Weights of a small GPT-style language model, trained from scratch on English Wikipedia: 9.06M parameters, 7197 steps.
MLP neurons of a small language model. Each row is named by its layer, matrix (down: output weights) and neuron, and shows model dimensions 16-143. Each number is 128 + 24 x the weight over its row's rms, rounded and kept within 0 to 255. A neuron's up and down rows have the sign that makes its largest values positive.
A block is one neuron, or neurons of one layer that tend to fire together. After each block is what it responds to, as a language model described it from the Wikipedia text at the highest values.

L4.down99 [ 94 137 119 131 112  93 152  98 119 147 115 138 118 132 116 163 136 137 132 110 118 103 169 128 156 138 133 141 105  77 133 147 122 103 104  86 118 144 159 149 100 148 110 102  99  89  96 110 113 119 141 139  89 120 148 124 103 107 110 126 146 106 128 152 163 140 149 144  82 175 107 121 105 174 155 136 147 123 119 130 128 139  81 111 120 140 162 130 154 103 124  89 182 146 115 131 120 150 151 149 158 106 122 145 125 144 169 157 128  74 127 158 144 155  90 139 166 110 113 102 133 122 167 143  87 113 119 111]
L4.down129 [118  88 143 136 165 113 162 129 127 123 170 103 125 153 123 155 140 116 122 127 100 165 127 161 112 125 114  98 120  93  87 135 139 159 131 133 132 119 129 148 129 137 130 142  60 138 129 133 168 140 158 154 132  91 172 131 111 150  85 137 123 125 138 121 112  61 116 132 138 126 111 136 162 114 111 128 144 116 102 139 119 139 117  90 132  81  74  93 119 108 127 100 160 105  97 124 130 169  94 104  75 133 122 159 144 154 117 156 107 121 132 106 107 136 130 124 151 154 198 172 125 110 111 123 138 142 123 161]
L4.down132 [120 139 138 146 160 136 160 141 133 158 128 157 121 115 133 122  79 121 126 108 119 111 113 129 151 131 127 120 130 119 107 174 140 141  92 147 100 153 134 120 133 126 105 127 113 126 184 147 130  87  84 151 141 108 126 101 124 142 138 141  97 148 151 123  99 157 104 121 127 138 108 125  95 120 154 161 127  83 114  95 118  59 131 115 134 131 132 119 126  94  76 146 158 146  91 145 135 136  71  91 126 128 149 108 131 184 116 115 156 127 123 136 127 109 143 111 125 138 155 135 137 109 127 163 153 125 133 136]
L4.down162 [155 129  96 143 124 123 129 141 138 127 139 148  89 159 163 134 164 135 131 170 139  99 136  98 143 161 112 114 130  93 119 161  86 144 133 136  93 148 100 136 151 115 169 170 107  97 109 182 119 149 120 139 126 156 124 115 169 143 169 116  90 132 148 102 138 143 123 109 122 155  60 165 107 145 152 140 133 142 130  99 148  70 137 101 122 165 137 145 120 132 146 158 110 123 124 135 105 135 150 147 108 110 117 156  99 150 157 115 160 126 128 138 136 148 174  94 149 141 153 104 108 139 143 145 123 149 112 114]
L4.down236 [122 136 148 175 128 118 137 138 117 118 124 155 133 158 125 165  94  64 165 131 132 138 160 171 136 108 176 132 136 122 136 197  72 154 127 114 119 153  99 152 133 117 115 124 132  99  89 110  95 115 134 120 135 150 134 119 147 135 155 110 134 103 156 141 147  94 167 110 122 130 149 181 132 140 131 152 146 154 109 183 143 153 115  71  85 112  91 144 108 134  78 137 151 101 119 161 130  99  82 178 138 122 129 145 148 114 123 126 118 120 139 143 113 157 130 132 143 139 131 112  91 112 109 102  94  94 146  82]
L4.down307 [140 170 131  94 118 116 113  89 110 127 145  95 119 118  98 121 147 160 143  94 109 114 113 152 138 137 124 111 107 100 166 144 142 125  93 121 181 123 124 103 107 166 178 105 125 110 181 113 110 133 145 146 162 181 121 127 137 118 146 112 125 127 108  98 164 135 121 175 144 148 118 129 117 150 151 144 113 133 108 136 109 147 135  95  47 134  99 103 145 134 111 136 147  83  94  87 110 143 121 158 140 178 144 133 146 161 156 111 180  95 130 134 179 142 101  99 100 142 122  92 133 125 147 122 159 138 132 134]
L4.down350 [131 126 190 164 127 147 141 146 105 152 139 125 133 132 121 139 119 135 117 160 125 126 109 134  97 146 150 123 113 133 123 160 123 160 123 131 157 154  89 151  92 122 123 128  66 114 119 104 160 111 134 112 146 172 145 158 113 145 123  88 104 134 131 110 165 135  84 145 136 112 127  83 115 103 122 147 115 138 122 156 130 139 134 113 152 139 101 175 113 166 165 157 120 103 132 106 131  98 118 183 118 112 155 150 112  88 156 137 118 131 125 152 141  74 156 107 126 126 117 151 157  96 124 123 126 144 117 135]
L4.down351 [133  82 125 119 126 128 176 173 142 125 133 154 123 162 121 122 120  87 102 156 118 144  97 143 107 148 131 147 113 161 117 148 146 119 143 140 132 102 105 135  88 151 127 123 164 142 112 129 141 108 135 113 128 129 110 150  86 123 121  88 118 133 161 144 113 156 169 106 105 132 119 159 163 125 142  84 103 110 127 150 142 130 129 123 137 158 138 123 144 122 115 177  97 118 150 111 148 109 125 103 130 122 174 116 102 115 135 139  97 131  99  88 138 122 101 121 210 120 185 154 129  95 169  87 139 103 156 102]
Description: Table/list entries and people groups

L3.down47 [103 173 126 114 137 107  96 132 147 151 132 117 153 143 138 115 148 110 120  86 136 137 150 102 134 120  97 133  94 113 108 164 112 118 120  90  97  87 181 136 122 115 143 121  71 151 129 108 152 100  93  88 143 141 104 104 127 140 135  83 140 130 128 150 136 134 139 140 152  98 155 136 185 123 134 132 121  92 159 157 156 110 120  77 138 134 129 101  78 146 133 143 146 134 125 147 142 122 105 128 148 156 105 147 104 164 162 119  99 134 146 109 124 102 132 107 135  99  84 102 140 145 117  99 115 202 100 154]
L3.down111 [146 160 149 143  94 167 146 141 165 104 116 156 127  85  97 118 116 135 137 110  92 135 188 156 186 149 162 104 132 154 107  92 126 114  86 149 122 110 109 117  99 147 184 117 138 109 112 153 118  99 147 118 109 110 167 134 105 105 148 128 182 138 166 105  85 124 127 122 162 124 122 103 119 150 138 143 151 134 142 151 158  92  82 164 126 168 128 124 139 105 111 111 102  97 157 150 100 140  83 129 158 134  88 158 130 122 106 121 107 102 142  97 143 181 163 145 127  96  78 115 117  84 166 163 118 165 118 131]
L3.down294 [118 122 182  99 121  99 172 120 115  99 127 112 141 100 124 114 136 119 117 114  91 151  83 142 151 127 107  93 134 114 132  62 132 142 138 141 191 128 153 133 128 121 147 119 124 155 157 139 104 172 137 160 117 102 126 152 116 169 156 169 130 154 100 144 127 144  97 118  70 122 140 166 131  89 125 187 134 138 138 126 133 101 126 117 130 163 127 103 135 147 142  91 136 152 132 139 113 128 134 120 104 179 100 152 106 124 119 144 122 145 100  76  96 138 130 139 160 129 119  96 115 109 155 111 125 139  96 112]
L3.down356 [111 161 183 120 147 128 101 107 107 113 107 119 120 116 142 115 154 144 109 130  69 105 126 130 107 156 140 120  85 145 158 127 113 166 126 145 149  77 125 145 110 156 153 152 117 113 183 100 109 106  74 122 125 128 183 131 121 168 134 111 149 132 101 105 146 158  99 131 132 132  92 145 124 106 146 132 124 115 133 106 128 121 150 169 133 129 122  95  97 149 181 160 140 159  78 128 113 117 155 101 126  92 144 133 101 130 124 107 112 109 133 137 122 151 150 132 177  93 152 108  90 119 113 120 103 170 146 179]
Description: Decade digit of years

L4.down52 [126 142  90 145 114 130 135  99 113 122 139 142 124 137 130 149 171 127 143 129 151  74 148 123 134 170 133  58 145 134 128 134  81 120 149 122 140 115 102 120 105 104 119 132  73 126 113 110 134 131 128 120 152 151 121 155 105 180  92 124 119 104 129  98 103 155 112 104 148 116 142 144  63 124 159 114 128 114 119 103 163 159  88 148 154 138 151  99 146 136 139 145 122 105 151 157 143 165 112  97 124 103 128 136 153 118 106 142 107 123 109 109 102 113 117 139 127 170  89 142 172 123 118  93 104 143 135 137]
L4.down100 [151 100 163  96 138 146 148 108 134 150 118 136 143 151 148 151 123 141  78 124 120 118 104 145 125  66 148 136 129  97 152 124 164 129 106 116 144 110 112 146 138 124 179 107 120 130 141 108 108 130 137 130 147 110 124 186  88 122 101 152 176 125  82 123 145 149 117 135 151 128 189 180 169 178 123 142 137 134 119 154 110 114 125 120 131 118 151 126 111 107 167 139 161 152 126 134 129 130 144 188 117 134 145  82 126 159 148 180 166 163 134 167 112 117 130 168 105 102 140 151  92 133 141 135 121 109 114  99]
L4.down102 [120 101 157 129 133 107 152 162 146  95 140 167 120 153 147 157 138 106  98 176 117  95 123 121 148 145 104 115  92 106 104 170 108 154 169 152 207 137 112 117 150 150  94 105 103 175 116 134 117 105  59 145 169 122 134 123 112 174 118 145 130 128 101 127 132 150 103  91 126 134 144 154 127 109 124 130 100 105 176 153 139 130 101 113  94  97 128 111  97 119 157 149  82 101 130 104 129 173 105 149 105 110 108 160 101 135  98 150 126 129 130 140  94 140 144 108 136 145 138 134 133 139 113 146 156 150 128 171]
L4.down247 [143 143 128  93 136 126 156 116 125 173 100 152 134 156 142 142 154 116 112 117 143 136 110 110 171 127 137 102 146 141 117 115  73  94 140 160 169 147 139 177 132 132 156 121 111 147 168 127 109 139 140 122 109  67 115 186 119 167 126 141 129 149 106 136 128  85 119 119 119 136 154 137 198 176 126 117 131 124 143 114 130 154 175  98 125 115 118 127 114 117 135 128 111 112 101 132 144  96 103 135 118 143 148 109 138  91 109 167  88 121  88 140  86 122 149 129 108 119 143 154 154  72  85 107 173 131  79 133]
L4.down284 [130 101 131 102 109 133 195 136 133 144 107 111 103 162 138 174 124 117 137 122 142 127  73 138 108 140 101 115 155 126 165 105 139 129 123 158 131  96 159 140 166 134 137 109 126 142 128 139  97 122 153 115  99  68 168 144 129 122 135 103 135 150 119  98 119 160 142 112  88 159 138 109 157 156 115 144 176 129 122 122 100 144 108 125 161 130 163 158 145 132  88 200 129 118  92 126 137 143 106 147 113 166 103 147 114 135 143 136 121 139  88 141 146  87 113 120 171 167  98 154 110 118 154  99 124 113 137 165]
L4.down291 [114 129 125 125 157 118 148 166 111 162 142  80 132 117 100 130 134  93 118 147 137 148 134 150  96 160  97 127 137 126 139  81 148 158 137 170 143 157 115 139 129 154  68 107 127 121 150 137 118 163 162 138  94 113 142 140 142 138 116  93 123 131 149 138 118  86 158 103 133 114 146 129 113 101 147 116 118 157 100 111 131 129  80 119 124 101 111 144 167 132 126 127 142 144  98 129 116 133 145 107 122 145  93  99  98 104 103 139 120 152 174  59 142 113 111 165 128 104 174 163  93 117 181 144 104 115 122 160]
L4.down349 [168 160 100 143 100 135 122 156 132  89 124 140 119 133 121 133 111 135 111 144  90  90 109 158 145 170  93 131 143 155 113  99  85 125 171 164 152 133 146 159 129 111 133 122 145 185 136 108 100 133 137 133  85 155 179 113 130 129 174 136 126 108 100 115 112 168 108 137 123 159  80 110 120 150 131 153 146 134 144 167 108 158 139 159 134 127  99 162 118 108 129 129 110 109 178 115 128 130 147 136 159 160 126 107  77 112 159 152 134 113 108 120 127 107 145 129 115  89 125 149 135  97  86 167  57 128 126 141]
L4.down360 [109 141 112  95 111  94 152 165 154 131 129  84 134 113 141 177  70  88 139 141 137 105 123 144 112 114 157 136 100 151 135 124 143 150 136 133 120 115 109 149 114 142 115 106  89 124 137 106 135 125 143 119 154 124 153 108 118 159 151 136 149  88 162 137 131 108 133 129 145 153 162  86 156 155 129 151 133 160 119 167 177  64 114  98  89 145 122  97  91 124 144 158 105 154 110 122 119 147 142 120 133 157 105 119 124  97 118 114 139 100 123 133 144 160  99  99 156 158 119 124 111 136 131 122 155 110 112 145]
Description: Decade digit of years

L4.down128 [173 163  99 115 143 160 104  92 108 133 117 160 138 110 181 128 135 129 108 109 106 138 129  94 110 123 140  79 164 115 155  94 174 143 121 173 135 125  95 118 119 136 142 140 124 143 133 134 164 116 148 105 125 165 136 177 170 126  98 132 147 127 144 124 144 121 161 121 136 141 111 112 120 126 142 154 150 103 100 124 132  93 171 131 119 109 119 137 131  79 131 129 117 132 129 130 107 164 121 156 156 132 121  64 120 103 111 107 118 165 128  93 131 124  93 136 164 115 146 119 166  62 116 127 133 134 115 138]
L4.down143 [148 156 155 100  92 124 119 115 139  91 122  89 213 116 133  90 151 124 116 144 113 116 174 137 130 155 116 122 126 127 139 177 111 149 134 128 121 137 138 154  93 111 111 159  86 127 125  87 168 153 118 176 137 108 123 113 137 159 141 125 113 151 126 119 121 139 104 115 166 149  85 133 114 119 116 128 102 105 107 155 153 132 136 145 160 108 121 110 150 123 138 159 134 138 103 151 127 160 119 134 134 151 119 153 143  93 141  75 130 134 108 102  99 130 111 128 161 136 127 108  98  71 136 153 158 136  98 133]
L4.down212 [174 118 128 105 109 110  98 124 132 126 109 136 183 133 138  91 126 109 120 120 111 158 124 145 118 120 145 123 180 116 139 138 120 106 122 127 153 128 108 136 166 144 104 138 133 129 145 104 104 130 181 160 114 109 120 155 152 132 131 151 151 110 105 126 141 101  87 115 150 135 116  99 172 160 127 137 113  82 134 126 143 133 123 128 147 124 112 107 152 109 119 158 110 134 112  99 177  95 170 135 112  66 153 147 133 113 100 104 135 119 131 153 131 144 134 155 167 103  91  87  76  57 114 166 161 159 116 149]
L4.down220 [139 157 106 136  89 107 113 128 105 112 134 145 118 186 175 118 156  70 117 135 128 147 187 127 151 126 122 118 155 154  89 115 146 124 181 147 123 121 132 115 112 104 149 112 134 110 150 134 122 155 129 108 120 167 108 157 120 127 170 114 126 145 144 139  94 184 140 120 122 151 161 126 108 159 143 116 140 127 125 108 128 148  59 106 169 149 148 129 141 147 110 115 137  95 135 135 113 124 131 126 153 148 108 102 124 172 124 145 114 112 140  90 111 174  89 118 118 114 126 158 153 162 149 146  88  98 151 181]
L4.down231 [121  90  51 133 151 126 104 101 113 109  61 117 160 123 152 161 159  97 103 106 157  88 141 138 122 143 121  79 108 107 143 104 104 127 117  89 139 129 129 117  88 134 116 131 110 156 198 125 129 179 129 130 193 133 100 123 144 161 141 140 121  95 119  93 145 104 135 101  93 160  93 112 146 112 124 170 115 129 140 149 138 150 126 123 128 106 152 169 119 107 149 105 122 103 113 125 149 140 103 113 141  82 118  98 145  99 101 125 110 142 140 148 116 124 162 149 103 163  99 124  90 132 182 149  98 102 103 154]
L4.down238 [122 145  82 124 144 131 166 108 119 152 113 134  97 155 174 120 137 136 107  95 111 112 119 109 140 131 127  71  98  87 129 159 149  99  91 121 131 104 117 125 157 138 114 159 137 131  88 145 131 130 127 112 153 116 121 159 105 138 172  88 181 119 113 170  88 158 128 127 151  99 118 103 133 105 115 132 148 161  99 115 130 128 136 101 123 121 127 125 122 138  94 114 111 124  94 154 116 120 166 137 147 108 151  80 144 110 162 138 102 135 173 176 109 138 107 165 139 144 126 147 171 119 114 124 135  91 135 112]
L4.down257 [163 147 172 151 140 170 101 120 174 109  96 126 149 150 145 163 147 101 139 132 115 101 147 135 134 111  79 128  93 147 122  75 133 114 118 111 135 116  86 135 136 107 147 164 139 152  95 142 112 137 148  99 125 137 164 156 132 139  82 160 102 127 143 174 144 114 106 119 113  94 155 100 167 151 139 135 104 149 129 128 134 110 119 136 144 113 149 116  75 112 127 165 114 156 125 179 137 163 151 174 114 138 144 129 128 145 103 137 124  76  68 111 143  93 129 131 118 130 150 147 103  98  88 167 150 118 128 159]
L4.down261 [155 112 126 125 137 133 138 151 100 132 119 172 111 164 127 165 101 121 115 120  91 102 115 168 131 151 109 120 165 158 118  92  73 147 109 128 165 100 154 131  99 115 141 116 142 121 129 151 140 154 156 125 144 111  63 157  85 117 144 124  99  92 153 159 129 152 103 100 113 157 154 133 163 125 152 150 139 140 141 116 158 112  92  87  87 137 134 153 151 128 116 131 112  99 128 132 117 129 125 157 158 119 111 155  98 141 105 124 132 127  81 118 139 140 109 142 138  95  91 111 153  90  91 113  87 122 152 148]
Description: Institutional "of" and quotes

L10.down84 [145 140 110 157 123 104 103 129 141 109  62 101 170 120 130 150 163  90 116 148 173 107 128  89 107 106 116 106 160 153 129 183 174 108 144 124 119 146 132 137 122 152 145 129 123 142 187 162 114 106 134 145 116 132 114 117 131  86  70 136 139 136 117 153 162  96 144 132 148 103 103 128 156 108 155 123  94 109  72 131 121 134 108 144 143 108 151  97  81 133  99 137 115 157 124 104 164 167 115 127  99 150 146 148 105 120 147 124  93 157 130 158 103 162 132 142 166 168 151 106 152 119 136 142 131 150 125 157]
L10.down369 [167 102 129 105 141 118 112 135 116 130  99 173  92 128 105 125 123 128 149 131 141  97 101 152 142 112  93 131  94 167 109 107 129 155 106 121 150 180  99 129 143 127 125 132 142 144 173 126  82 176 148 144 130 129 152 102 103  91 128 101 104 113 128 154 139 142  91 105 128 137 188 181 117  91 129 123 157 125  92 132 130 130 175  98 129 105 136 157 114 123  76 126 125 157  76 130 161  90 159 111 110 120 168 126 103 111 105 159 146 143 153 127 142  98 113 140  91 111 164 125 128 125 109 118 133 140 111 137]
Description: Dates and year digits

L10.down39 [160 150 158 127 125 145  98 135 102 132  82 126 132 102 101 145 162 146 169 156  79 140 196 135 152 120 121  76 146 113 102 115  89 130  99 102 130 134 159 127 123 138  39 118 139 133 144 148 145 135 155 156 127 114 163 142 175 117 148 157  86  79 140 117 112 122 140 133 141 108 124 127 150 113 129 124 155 151 158 140 111 108 112 138 130 153 164 138 113 154 138  93 140 153 127 139 142 142  89 124 134 135 198 147 145 158 128 130 109 159  95 135 159 153 160 154 108 101 118 139 135 125  70 132 102 146 140 147]
L10.down100 [152 119 148 160  89 129 152 139 115 150 165 125 132 135 118 154 148 176 121 141 131 149  92 146 154 129  98 113 136 158 144 142  96 144  90 136 116 103  94 152 138 135 124 104  97 109 118 109 145 177 132 130 120 124 113 136  92 163 132  81 147 116 135 108 125 131 155 114 117 125 111 158 127 192 131 140 112 123 118 135 111 137 124 131 168 219 173 165 104 124 190  92 128 126 133 140 110 115 198 139 134 115 110  87 171 149 121 118 134 168 148 132 117 146 170  79 113  74 144 108 115 146  99 153 146 144 130 154]
Description: Plural subject nouns

L10.down65 [ 95 145 102 161 141  95 105 145 150 101 107  94 117 105 151 115 103  99  93 103 126 110 135 166 157  96 107 138 147 115 106 138 114 110 128 134 179 140 130 111 110 130 139 175 169 121 122 128 122 111 139 121  80  96 128 117 101 147 152 111 108 101 119 110 143 120 133 117 163 155 145 157 136 127 137 113 103  62 115 133 170 132 168  95 150 178 146 133 146 157 134  99 121 137  85 104 154 121 153 104 108  39 146 151 145 147 111 112 148  99 110 145 139 164 137 120 107 134 152 112 123 183 113 167 143 164 136 137]
L10.down296 [151 101 111 107 116 140 114 142 135  99 102  93 164 116 135 145 176 147 127 147 109 122 129 101 114 140 121 121 184 130 120 141 134 134 149 124 143 138  54 123 146 168 121  86 115 145 201 142 144 154 174 140 120 122 125 143 123 122 108 132 160 128 118  96 197 106  69 106 104 142 140 117 143  80  88 142 136 168 110 113 122 173 114 132 128  95 142 164 124 170 136 146  98 156 151  82 136 158 141 129 118 117 150 159 143 115  99 142 126 130 144 108 131 174 142  95 144 108 116 120  99 137 162 137 129 152 150 139]
Description: Opening quote or parenthesis